Part of a small language model's weights: 13 layers, 947M tokens.
MLP neurons of a small language model. Each row is named by its layer, matrix (down: output weights) and neuron, and shows model dimensions 0-169. Each number is 128 + 32 x the weight over its row's rms, rounded and kept within 0 to 255. Numbers have three digits each.
A block is one neuron, or neurons of one layer that tend to fire together. After each block is what it responds to, as a language model described it from the Wikipedia text at the highest values.

L2.down280:118167096123163147145105127110130098175114143070127115115188123170144102070159167163117130142142163136122188182130118144132116052080139211119133079156103069129102146084141106145136134119134095158121100135106175074214134147084062088071164125112086114077120123087173171158091159116148178080183120160095133174125178182113145118096093123138114116108122101167094171141123110111128111156145118073058063101164137091104058129115116136127119084157125165112159191123179162108157165144146093166115106154139148094144152131
L2.down1597:071118087119185101136109136142160139120115114157155175143095108154131147151121143173104123098140151133114134115122160115127184160096092114119150194136124144159191099142117162104110091167159124156139152141089059165081146078051103125148134145147146141185089125088097169117195141171108136113155164121154132133140114120129141116138180135145122111182132107175154083156165145112115131104149184164072096122087135137136136138172147140116123133104056096210127135148162168025144164192120139109157081144093171133169118121
L2.down1863:075124101081089137128129145158069121116096090190120126125115066155139144107148114129104122139192076053111118089142096166150136121096107139164112117124097120092135151096158190143157197120046079072067147131116059106142099121132108095141109104175071149144153115073144147140152200122147181099168116105111106077159108174110111048151162132165164075176113142138117211123170102116143112112120158116136154102106139151126149107141032166153074101094090127140122107138096127092114105159084094097151110100127097157166121124
L2.down2661:148120133084102114114130130130159131107208091128157098108090109151068180161110086119146105173121100112148106164113152145148135171117177154146103071096122175085147161088120150147119149116158097192104139118110075147169061078095155129112134134127159169127030148146154117135177149147153097102109132117148134113147060126124129151122143121157177044133181159128149124173114217138119139135132116083108191180135129073078121113114074068158146117121077126133134140072164134127185118146133168109137171151161171193107143151
Responds to: Nouns naming an organized unit or grouping, mostly military formations such as Division and Army Group, also series, group and team, plus the suffix -ist (protagonist, medalist).

L5.down219:096133174121168110122120185210123134133082151126081161157082152168147126081142128140135121196156168120169166206091102142127145112079146149097123119095122063078130120131165124152121094122136119185111095103151089169148132122141105119105084104137083155167144114176147117152119120090155082156152125172127056115170144121131108097127135084090127115138202125205092143151111139123165118084130053079135124148073081099161157119147112097120154104166077121145144081109158129107150135123072148133091131115130074126124136090
L5.down497:099110141092118110166160098131128124145086136198146084154096109168132207091134098061087124129156155099176145132140102158108102112121138234132093167137097120098108176112175065123113172132090132123161121149160145090118101102083064119095079122132052136091173133108184166167128137100153099101133174101110148126144138100132139136099112138166103142159112117170129152174137126145122074125174139126106159171192163130145161051118130092118158117176091104071157156133098100182109216086153120109116082162107100175125173103
Responds to: Split-off initial letter W or H (sometimes M) starting a capitalized name or word, e.g. Wawrinka, Wainriders, Hückel, Weatherford, often in tables and lists.

L2.down57:126173106140132192109065080131102142114151122074115151148068168127155103163107109088094173155138104029107107112116144155150132156143067104126149183094064134101152176118116136172111129149060077101112097059101141050134085163114117062120108122156112129194134108153125116095149155138152116155131141104110134151148137154171146174086123141076137177089116122152104109138119158133071132087125097036140078089179103114080088126137090120121143152118139156048060100147086108186053100069124162126117169122119167118118081114
L2.down178:091152099135085120123135148082134175156112067122155078084150108123126159131158125149144119188077122096123139134122111132103168156126134188095123100153081110089094150122147124127171156185077096136080130161164104156145108171030146125191159167083118117145087099148205099085095072127207211109126146154068090135133153117166130119130129162079100165024145131076065123166123161134084139125105104113199135159133113107142110129137135110086098156142157135145106191127091110161101093125069099134125109111129184193125131150
L2.down2264:098155142114125154104088048132120104116174142107108062111130161123093101172165108159062109095115089110175158126160052096087144129149149123091133153101145100160175125160112154181173100148124176081118063149092078032182103087085104101105113108105091134156089105084165152116152148094188124108158146166171113189096106084092104176159167142095148164127137107174174105167140177143097146099154124107165061072160108104107074167152137174168199114073116146079167074083114126129124101092096119125080127113108154213150121128
L2.down2740:149127124117155121098103144197193117088088119122102123159096143115161182079152132074171163089149155077170078077147111086086137124106119139115206156181104163104149201165142167110113125055137105086097108068134151093098073137124182135101143130143104156143170132107132184146189134165190061081135160105192146152110107159118099074137136151185158114118122101156180094136132148055099114108150091089070164096173137114129154153129070125128163104127185140074174123164078101109153117082166140161051121146141095134118130120
Responds to: Kinship and marriage words in biographies, mostly after his/her, such as wife, married, mother, son; weaker on match scores and "including".

L5.down150:135123176149152150130132136130167109127071092172092125088153084076130118112163091143119117165141089153116157089128128069085114172149153123110125141123119113106123137204167080122141126129119196167193156128159112097160108130154111161094124125155068148111106155101105097144151102125071076148099169058219086110135196145165106152094094087125182137141148157111168092100133130047174104116116097107161099138173098065156086079096101171137119141107122106136194151126113204133115090130112083120180147119101104112124143115
L5.down3755:108142075115105116124133129117083147078106124132125132102140144116134096157135083102092084155164080147151124117079144139108111130090090135071076140143125171092075132105120118159114094133118098147106114157127119113136163111117144203128143138160114143169186117094162053121171118098156146156133155148152099192093157160127179171083169147097130148176149090214160112163108186097132069093085110139160110176163104165152129104108146119198077170135087074104081118085102077185111129086107140224143175114131137107125132165
Responds to: Family-relation nouns right after his/her or a possessive in biographies and plot summaries, such as mother, father, brother, including in-law forms; weaker on word-piece fragments inside names and on table pipes.

L3.down74:087153153122148118142126120109167111217175103117118117135095143117155114146154110145080128175108072170165113135103169166121127134093136110157156182110073142057127177098120135166119223115118147123131129130101125121135136153140205126085148087112141148185156112114174148071167099158148106151125065116140106123103139126092142087137080166076164129134110110114142077127201073083092165148090062145107168143064173130043181120116119157114121127135107108124150152078199141107067115151140094102170104149177130160129147186
L3.down472:157102081109116135151117126095177161140146140141125109106150148149145129087191121173157167128174144111103118134170185092078106155113144095059102108151059120064144134063131088119105191132117106113100140116160125112138140136159158130082127155099135121071158144159131124162061070073129178155125110127100109147136090119129125131097213157101139119169102143173097076124121116139132100097117103153159111131103114110131166136130161102169082123129105088165068085095100167079122174131170155149139138101097134157147122119
L3.down1388:106071099159126155108130143162115164098040108166193153124060147081096136115131158150092126090114131104108066120086121181145080191117143124133133211127073117085152148143169109163166117195170127133082165115077115135131102106086147146143168137135139086161141132144141135151112230118120144097114222158109108107084134169170133101136132151116124128158094120107125161152142166150182084069127163157117130113153168104103130144103074120195126122096110070139122064140067164142115209097091133105134145149157132141100159107
L3.down1489:099138119146103139087165098118149080167110142111089126073108107106164120153166157112122109095142126108145119153112146150136112144043109132138140127117149107042153160120087079149101097162108077120130085200103088106123120110154119131119129144103122106082171080077131132078150146123102152172161115148121093148124155081058083087158195163129078093097126191117139151083186196102097181136124134151098135170151151124181122111119098250145127128170089133135138190157128161046110110116102068126151152125147111159182106128
L3.down2219:125096092101155173156091131087134132141102099139175124102130147166159130138068112138086110087091176106081188127135177210105088147167122134133074121151119107082172169110155141050168113163173097116160067106159144186097133160139127095123107092172098090164083141138140144109166071110085178125123099129177103150116094195147082143161176078155096146123133162116120165067088168063098102172177105108083118125221138126099148095116136147090085167129087123150162128086167157184133122107092072105098152162078098102144141143
L3.down2249:090181146157088114126187179129140143145124176110122120094093126084085154092146111156162117177070145149169136125132147157132149130168129184143126187117118163043148105097146115135120109130110135101186100124155115166101099121125144107133110181151089127057140095142161093193080142105156122115199153115131133094128118128095187124111165129144129126119166121159183149108117154162114129064194126138179145146132113133177174120091145107089122083099113127077147062140102135105062116111095155119132167156162107118120155073
L3.down2567:119199143112166174174137129150076121103117142130152136103066163135096104121110107139146097066112109115139152070131146120128134157112131089168123178101117119127177143131162171054121077102138149140169157161147113078145144136136141143159106095142146186175130142103125102178160151124104093154126113101064143101138102112120125079191101105130186064107104134105143144146137130136103052117084205147142103118079111167107094128074101164098083115022100144143121119117071111095097107085146093054128151061167170124068154133
L3.down2623:158204081132138183166145119139121147093142169101105150128125187113158189167155096168077103138132129094134129094102069156127172148103183118090170087167092131108147128082136042100091118144120106118124129145140136094147101117133086167190041138146156163137095104132102184132148116139161158100146108076138132158101074134089109059146206112109156152088103114104142101130117158135120061054086089121134104141167096096122117138090142206110154120150100134063088188179132121067135123117144110160170095089137141197173131184
Responds to: Content nouns and adjectives starting a noun phrase, often first pieces of longer words: teams, professional, Loss/Win in results tables, race(horse), Head(quarters).

L5.down235:129206103204113080167089149089081167118098098140128038087126165103075140117089139197143116122084134102108109073132137067170129157131148133116128150136146160139088164074112136135092092174068191106139168125153080215155177167071176091126123116115198106111151130122157131119118163104121179127128130135110125142118088150120074216151160132108165070110156142159134137116155104121150135117075160126125151109093101098163050081153130102176112110118098091128083106161074092137099136168126124141061175134103119106150138150
L5.down485:129162170062104161146177166128084165156155131110126048146104138152181139142114107148162096115101091099088145100147137117130085084101111120111101127177096136136174148105147130086074136119094150127169217129135123157128145144146136156127107093153123139121135145169157123154089146062178156146106205144102135092105108110114042153145091163184150140118099109140129141157131170161086134130115104123169196128107096132194063127128154143123068127042159114158104104086110145101178172134107110142098149063065164117065144090
Responds to: Articles and demonstratives such as the, this, that and a right after a preposition opening a noun phrase, as in in this, at the, from the; also section-heading words.

L5.down5:114111137115144072113118093148061109158142156070166139051124155142140124128136113147146056129162119134161140094136093187088101130152145025152168113127108121085144145145220157137097134130054163179100140141140115153106097091174124121142114149123070151139121131132167123144153112153131098151162082146076116082189150107091154128141126103129109099103155111173132120151089201088136125181122152149145161182082133134151102113114163077106143139151177125156121177122071120089189150093109138090134147128090102135088106133
L5.down643:141103156087166164138101079150116130151097135162158107072140113134132093119107119168095155124124099136124131127134142081135140124092130070179167187103113157172152141098118054126039137102081154157166128108094095160108148164144140108149110123132158151185162127177150086151110163136091215122087150182126089108148060121140136105162136144100146126131099069125153109167118154137075115120184134129114151125039133130142165131085089081140141143149187110144125155138102133128167124113090086124153097131162150075125122089
Responds to: Pipe cells near the end of Wikipedia table rows, before a points, total or final column, e.g. "+7 | 10"; also "only" in "not only".

L2.down1981:069101173114129113121152124116141164150134125089135108078159167112130119107128100135164092117088157119116056116079092147129144180098113111115118122164114081118146111177174080218134178067115163151154073157147152107122153107163126132141165132123145141114109100122124107105072104118121177145114186138126125132131068109181129145067090153140126166093153072152189115115079040155108134125148121112138150103140093133141165114158174095131166155126084055132196119132124127120108084121107095104087127132158118109157154133
L2.down2337:095121110130175128121084223112144158065123136141115121122108124158100095121140133142144130142079140097113055118140167170109129137073102102152147127145131131125138137136116110139122126108110128139175044088117153133139129152156099119128151098141174109076133115174179134092145070204170132196139110029091150137111043088224105072131107133100078088117110167164174184135093070061154155111172153162120133127159066161083165055129162069138136086139124105132144132192136126145102126129063072155087111144138084133163155122
L2.down3147:080106134097149094146119139115132119096159101113125141116122140118143127132153124154159111130073155150145068111066174112144139199084103122108124141111128111119167110160163125196137160075136154127135079195132184102104114106144102135113160169108185158119174094152134127143077081153111144188068133145103077175161078128172110130075095097114109124080098097151152055115126082114122129116150157096152195116177107082131148115179158086125155156137111101139180168126138154136079102150089061160110100136121033083182127125
L2.down3758:152154152168135162157142166107064125190109146122151059119052173155124118142120139131149134158128094153164115087187180174209132179134156141098112155094097109123128189149133107165116154140138090156104128167131161157161115136084185130178099122104138192161119109117096108110113114088107160112084129153162140104096108107196103056070185137154129075143147132148131147129051123114139119107149075016129112130107103133142090129129192095141081128123114048187160137154117186126174100199108136185090093091121106165166162099
Responds to: Opening == or === of a Wikipedia section heading at line start, sometimes merged with the title's first letters, e.g. == Reception, ===Modern era, ==Lawsuit.

L2.down54:163124113179145138109110209101164074194070149140147132124140167083102130146119161199053112076106139116142156111122131083152163126164149121131171159111108156162153187128111239146084114162140117124147067153093165173118164161095160092158144091125176153115085095193165129145148139093103136154133172158159138175150141135133166211178095157123122079134087100157150102121101116172171081120152103135062101098106130127079143169195127114101111122119124154069069136112135079118140089120077137118103143158137134106162121107
L2.down1518:131122145187135145148114112123115139160119147129141085087131127135141115089150143108123093126147097092188077092122147142161110126126146149157126193140105092115086117135114157063105077151144158147174156138190129144161087143082135142109189107146080149075138127141107110093141140131123150116123182100133168096121152076092089165143118159113120103152150132182156136078121162127070102115142117119158072094068132133120162098136105127129107086133130115106154182100117095147105130079105087113079148169143108112195171179
L2.down1868:192169092146143172126142152091147099143098168164142173106100157105122124107105068156064103097095149110102099094114148143116087134123120105101148167148089121127165091143077093165106130139145091119085108126171135175131187105152148167144135118089100095110121097164158152131099133147126162111094128143138140108146115148131141116167122147119136128157150095084090106140107165129130079073098111095133133137187080131124118139149147106104114119145159094156119115143140183190121126102103161114113165187173171066133115136
L2.down2944:120159092133131113143152167113138154134124149089146090091106145107133113116091136173128088125084097143068171130141162091156086112143157104144095179155084106098154141131130125124099114184138154109173114157219100160144128142151140126163127128124120096166077114183124124058157152157105133090120186174108076098085101139099124218173112122145176106149100123110123175093143141168088118127109148192157148153100123130112176116128117087148185107126144120147112168120142115152106092095090118134036142150118121133142129182
Responds to: The word "the" in mid-sentence, usually after a preposition or "and", strongest in US census boilerplate ("under the age", "and the average family size").

L3.down1189:131125134116101093144088124104110194114126140129150148094175111075163128134118143150106165125117097143146145089160170167131139131101059115099135136079127152118086096111176182133063094091111140149132110141148111145072105096155131073193118147156100166131124143135123125194119154148183119098141138125094102180148138123114182112082137082185091127148148127134152116111107175149086099088058106085101179129105053135138104112123119123066102089140119083219136137138142168125171162142119085171113121062086203105124180149
L3.down1395:149094109127104152140147150131100123124067119166176145145122112170138157154142137187162106118058096145078091100162188135093156137111093087163129122118102165126140185124212131085091115129136123128143124115137070133100109147140097101185104125161119128113132129099091115187105147153110101154131127102095123110149047101102174131127125097152141118173146165142140118137074144095063114127079124133068153150169081124099147130120110100072118149179146089166130128138170159181202116074117081154112133058078186181094149175
L3.down2261:184148106115128168189107096118160160121104063163151110125144129126187130159117171118190122156113088139114120093174186127127107128118102164149123164122173170116090166143102106193120149152139137121084143138131140117145127158120139088156118156111114169101125093085108079179153186110137123132163115152082123078109090157151138112123184118134114153164054104124158133135130124188089120106066089130113086059139141153097143101172084076091144163132128091181133103136194191122190135107114125093181130094092188102090114117
L3.down2619:154153116164126104096151149143154144152216150089141149083105113145144132175116103125128141128114139107085146143122148132087123174086073102101178129145044131116117159192157126146158097169154121113093105118076076143190078139129141100133077214102126088149156084164146148143176129138144095152053169132177159137149093145126113084107092103102152113179113176104085131076143135109189148146160177094148130192078156173140137115093105108101178089101139157144070126154091110158137148136166109167141060162134127119157092035
L3.down3323:131085170120135168096155159082145167107102093136118067134101099113214062168112115172172142153135158175152122108162102132122081137127082132127138136180237132143168171137164089191135094111149056094129112147172133111143199122137119066143132114122136147157138087068151108152138119090128145102151050154095075127067047143125103154112155176141117130145083164142172130144139130145083102093145180079096095071104123163171134103152117094127137159144107115128086117093144180067212161121146079094117131133096192158107151193
L3.down3711:141188149133146136092109133179119130081148112197097178126153103106142131142113126149120170150109109117121158160116130084146070133071124158154141061135122163154133133093203200188094112119098083099136093223153123104142171149095136063139128136095143096124168176107085103136143155134112112085160134162094113135133120101125130129165138145094166138117125156187197104143082135077019149089139122090115125099125136145086163135104157075060169120122160181131130147096148127105188126125182025083094142140124102081153116119
L3.down3884:152083087139117128095127092115085112086156090108106148179123155149134094129123214126118232077097152181166108104167156123103100137109107162154185215122104164133130159173137174114165079161137122160086140153137095129126103128091069121142120112137082123182149094114189108107176134166134078103096134092115129128116152134149114104136134156143133091160076138122140148185137140169092087133148164091141084194136114116134186176167108073177162111125153137125099153131129108107157130160127065161139144127133118147113116173
L3.down3901:096134034098106136139160152147128174151099080123162092154147151143090140116115162108135134190055139060106108099159104063180160171121159130101177184203132129089123147102083147168180135040131148116101109127126139104070134160134073113126130133189177151099145132110119159166170134145106098102070161148131169152168106095108174161151169156146106118180126172138093131204151139125105132158091154152137127132116129060075148118144139177103159106193160101157122149170117080113174110084107146128165178127074124130152128083
Responds to: Pipe separators in wiki-style tables, mostly the final pipe ending a row after a number, as in "| 4 | 0 | 0 |" or "| 15.37 |"; also rare LaTeX \frac.

L3.down61:148170123160163134141103182082136101082093132158106099084113098132184096155129088088119126112135093160174113144213156113168175088105159121142091174105128141096110140164136087127116107140089110134189120133119117113097181097098084144115133099116123098089155119163136169132123133130114142102133185143139167072111096070097130125110147121132135108096146106084154180121084125116056167185139082124148127142082158110127145162078122139166147155113101128139167139123131093157099128139121111143051179124109153162169120147
L3.down113:123156123071122080134122135123106124149139112117106108137085047136132156138092129102118079168147207159168114044142068160116142081116169159073148122120140146147100085160145141073180100190176098101107123118089108111100117138149168117187139155128109172150067099121144125131094131113111150112130115138072144092139125162122068124164142091119155105131073170159179097135143154106086151099101117187139126124118103158131113069140103094152069133115146160123154122122123106063147064134163129154114099155100095120129127194
L3.down1187:162078177078184125139191098145110106169177161170133098104133116160122138099102079153131077154159170144096173139167127154107110088164159134124091154162090159126093179180168136097100177171096072108105157109195135150096056158139108067111146138109109136126117116169085189156137154099099118149133056148108076100166070177142118164153139140142085180171162102110176089140178156117182108106122181095125134119097159142122093154131137084152132156104068125122137097108078130162177115127144118160192082119129185107095105188
L3.down1575:109169076172138144162135185127143160144138135116161065130101153146081190082068159188095097134110086070150093106126145128094121158143154131111111166105091128196180111049177151140101138145156194125176074149064111167124116143094136103099161147111108142120169141086151170072119146076172194151117115100144107167164106083123144155155084122093079125126095110199139119124145165131125085090107145149135166082072079179165073111076122102113129155162112096137139131135153102111155101106164089170082099151105149123144137169
L3.down2656:171095194088206117125077149115094156074116117145128171099167214152157097145150136116172092141149079205182150168152122106189180108137187117110156116096152131122112084150121100157093155116163079066134086149144100127078103197094149122090073173149089083151116140118123115171146146154105210098086127116115126122087101170097134129088111131126172096068112129117130156111141136157121207127109110107177096138135102155206108124146111140164102104096116142179168156084168157106061116116060137154122048052133156120111114137
L3.down2923:114105190137146159152164108114102101134063127185089149123114113161101151103108107131164117123118130083112115115123130111148182149182168151106092100186150124101066101138095120144147140088115046111108077144153150134117127171125152131121136147155189131138083076143155123121085136097079157109136101182155100181113101170101124126132110135149157123161160187168175161140165123194165165099121169115113104148139125103089130179182115092146100158160145124124092090125166110161185151127119137094062090168107138089110141129
L3.down3429:129118103075170118153146108104142160141079142136108156145094085180133173074122094148154088161103153125115098066126148117115143039089115144145068096171138093145109166151114128137100177106109064050115114102091105144094181142183119101106116123134140169163130115159122097197120137142136154073115131187122113170094124164098089121160141122109112099129102115084179111134187139153141104087201130120097126133113138126108140175080106092134159143146099147175138057117124115119129133158121157172031069134146099104135133173
L3.down3948:068103176124114094137111112134085149079092105118149144114128137160149067169139174108115107136097168134131113138136137112203055221132080124117113193077099122129133122086111156152153068120064127154186143162136123142104114125129166092180105170116139131081111156119134106089106115090148093073103222137176172120128148160157119144132118125123165146123100179085124118154164119171112186140142134128149117124102090125063092100108144162075092157162095116046161166123163160088037131162138076105099084075142160100103149166
Responds to: Determiners and quantifiers starting a noun phrase, often right after a preposition, such as the, this, some, each, any.

L3.down94:130127100100135145091105095120112169107136134144158188151067093131135145139161139120108129159155137097083187122097211108143181190133160123080170163146103141143112089148165100091128158150109131109165085070087091081113082193137106147148074135170094157141072124170114174153112184159135112140104084087088173090143100136165171148105139156129111141151101094142108165090117115155127117108109117132119105112131044124169138101090112106108115118109104156103115164120144170171100064096121099146151150124159055096146185135
L3.down982:136158157167130171098115108138149122081142168119126119144140161117076150163143191102121098151135104087085121130148136162105082131120121111116129143178102084124136089171073088161134095107109138146080123083149080110131106129122113115163133139164079151169131140147117089104173129108190126118131146163138121172133109073140120104091123166059100158107097121185218092153177122147087134123126118127136100071167144112137088126175128150129124126142157071117114083118084153086150131078099119063085105171088153199139164171
L3.down1370:155128097146138099116168124131089111117125150137156103096176178080091169186137094104175171044145091165102136119120161033118136077159117169153129169113126129103165143184087093134082119153102116137090137132094106133128096170089163129132105118149109119192222142112141161113140163131108077101085136131073136159092128134091133127153174121137164158155173139144200081114133172114148134125150074141110137161091166083133143124123112095128136119140133138051114157098142156129147135088098114162204155149111138168076137137
L3.down2426:114142107093163125137163107142097105080115177103223089109132131136135188109208133149156169103123162196166175128132159130159097087170105157104113084147102113149185151108099146109086178143120100186162084130124082088161096231120126128096124106136088129106140163092114100160108182190136106145108131131187181110152109164129158115126118101116094164156141094108151130083163115150121150067109124107137089117124130127145156155124138094169100120127125185143132131157139102070084150132183145127112087132112152159129130107
L3.down2529:148162101113115118159112109162122150116120141075135127098165156109131105193111103070140101151152083072115114114089100178095122145138133133118125108134074157081165105082141148130137122132081106096139080103168060139199151079106157093130106193101166161122105133106133145144092065164141160146107179089072182185164160128133076134151140118101080130129132071125129141141130127138155115179103110117155135119117137178216064140136086139185097128128149097127104162101116116101125133073061127099105160096129132109126124089
L3.down2594:146155091149131168166163119124107124141119192090122136117129138128051112168084112093172045084143083096128153109130121152102120206173116144136122142072112103118164189121122098160117139139114106108087132160085151071119171124082079163123155156108141146151097142162156141191097178147201141081154110159102108228139105130132116157167156137125207178111159138167073113077137158131139119110130129178180092111117111068113095140155136123111123192141135087115121128140123121130158116127102120172166146136137124136118146153
L3.down3028:134132137138134114154167134106132150088095104144145135107104175178163164115173149137057139093089123125130036142162156124124116117080120123132152098140110144111116102173150142107165106131155144117120111120136111124123135118132130060189160104104099141184118156140172112148134114173145160149147142103156100102115136113164143073089070185092090120155141128127137156077147111115104124092122117034119122134084165104135125184126149144038139104152149156107111085107093128185129122173104140079103145144152138210092139128
L3.down3353:113122168140165102169168110062098130100174195125164083144174134159085095095086119150158156129135123029155125153155108160143153179116149084210108125165144098067144176094122195107129201131120130134165146154115114147109169149097132155112072150100135150178140175147138079118124121108121194124104177109092143139122150118039107152152111135138170133111076136051146128129125102134214088092143112069144169069100152129128178116123132115086142147164177114094148129181181100077092150118106121130087128162198151164093128125
Responds to: Nouns for people by gender or family tie, such as women, men, wife, daughter, mother; weaker on scattered word-start pieces like contact, target, Season.

L5.down1005:118141140123126104123139145088078116118168165215127138099150115135099103131096126096140165122092168102102133091117120118120133179142148115115120132172125082124125194140081103120155163126163146110062168165124129142137155154105099079136089138153135174130148096115122087151147148152181096094126167167168077155139120159165084105105098181153091094160103154119153185150178110097145060162180145106115137111162089137136098150130101139097108141155108146108179099183097117160154116171154040168158114121094192124113117102
L5.down1018:158119145181128115136143136105170119162112178106087149103088135097168095106158114081157122106075133145160099106127176126166115112152121169130151062103085117148100142112123097134147153111110079103087079100117155112092207128063165105105186099099099114192157106116125139082142059184125119170097133140139062149103098084140131104148133086125135107081102126129139128134150135106128101120165128114082171134115106113161171088151155073104170101088135147146153170137129166143107124154084137160120116139118149131111125073
Responds to: Opening == or === wiki heading markers at the start of a new line after a paragraph, table or list, as in == Reception ==, ===2000 census===.

L2.down2565:098151092119142185140155123094129145148078162114092158143113110128118147072108141121073089151122112132162119122147140087129114131117162180106158153109054133181176122174129144127148179155175133086110109127101089070110096104132141169142167118080100151115152136183124133133076144151162136100116137141127090133139127163162115086145139120170126086140186109142154132134103133117097120095148123189130059134103082137163120103097094131134143099098118113093164203142106140163175123108081116144090166187133122080106164150
L2.down2776:143125129061138103087171143125167109122104153088095099110142096086180101165149144172155097093162086089179112143045103101144143146196137134058164118149181127155191133121131114094155125125119126128129121107135114085102142134105087190190136124150107125119125097124117143092078077134158205113139126155142080130132122079132108084125136133128151160117149109124109144080105145113140150121208133110155135146074153098162201075137134144176108074144170134134176138117062176135151166161106098131049125128123085107136123050
L2.down3118:053135081081141145166149127058110121140093085139146093131138140089146149175114115111126199167101094113143087170117108121167171149111201179133094138106109136160154165169107106180137167135134166111131086097094099089112119139120088122079091099049115115076125140134063153106125131144137132104119162113084084116095118142172135057080155132102114105109206132107176140173087098139106130125140162142192088106078094129142091064096083118171144154105105075116153178138134121110132111191158066118094115175188149152100185112
L2.down3694:084166116096149161105147150127101118118180118108072204122117092106124126123132125127104119154131132146167095144121148112110096141132126135097166138124080162170185180180144117088175154175141094099155092130136080094169122126136114176136128101090064161112159159159125147134109152144212147059111128122112100114190049215134079110135143140128154061157224121113147128126155121073096109110166159095128052152110112146151126076128078123164095085122128109087151163124135149134115076136136107104119129161140151109126205117
Responds to: Pipe characters separating cells in wikitext-style tables, especially row-starting or row-ending pipes after long cell text, such as "Party |" or "| Season".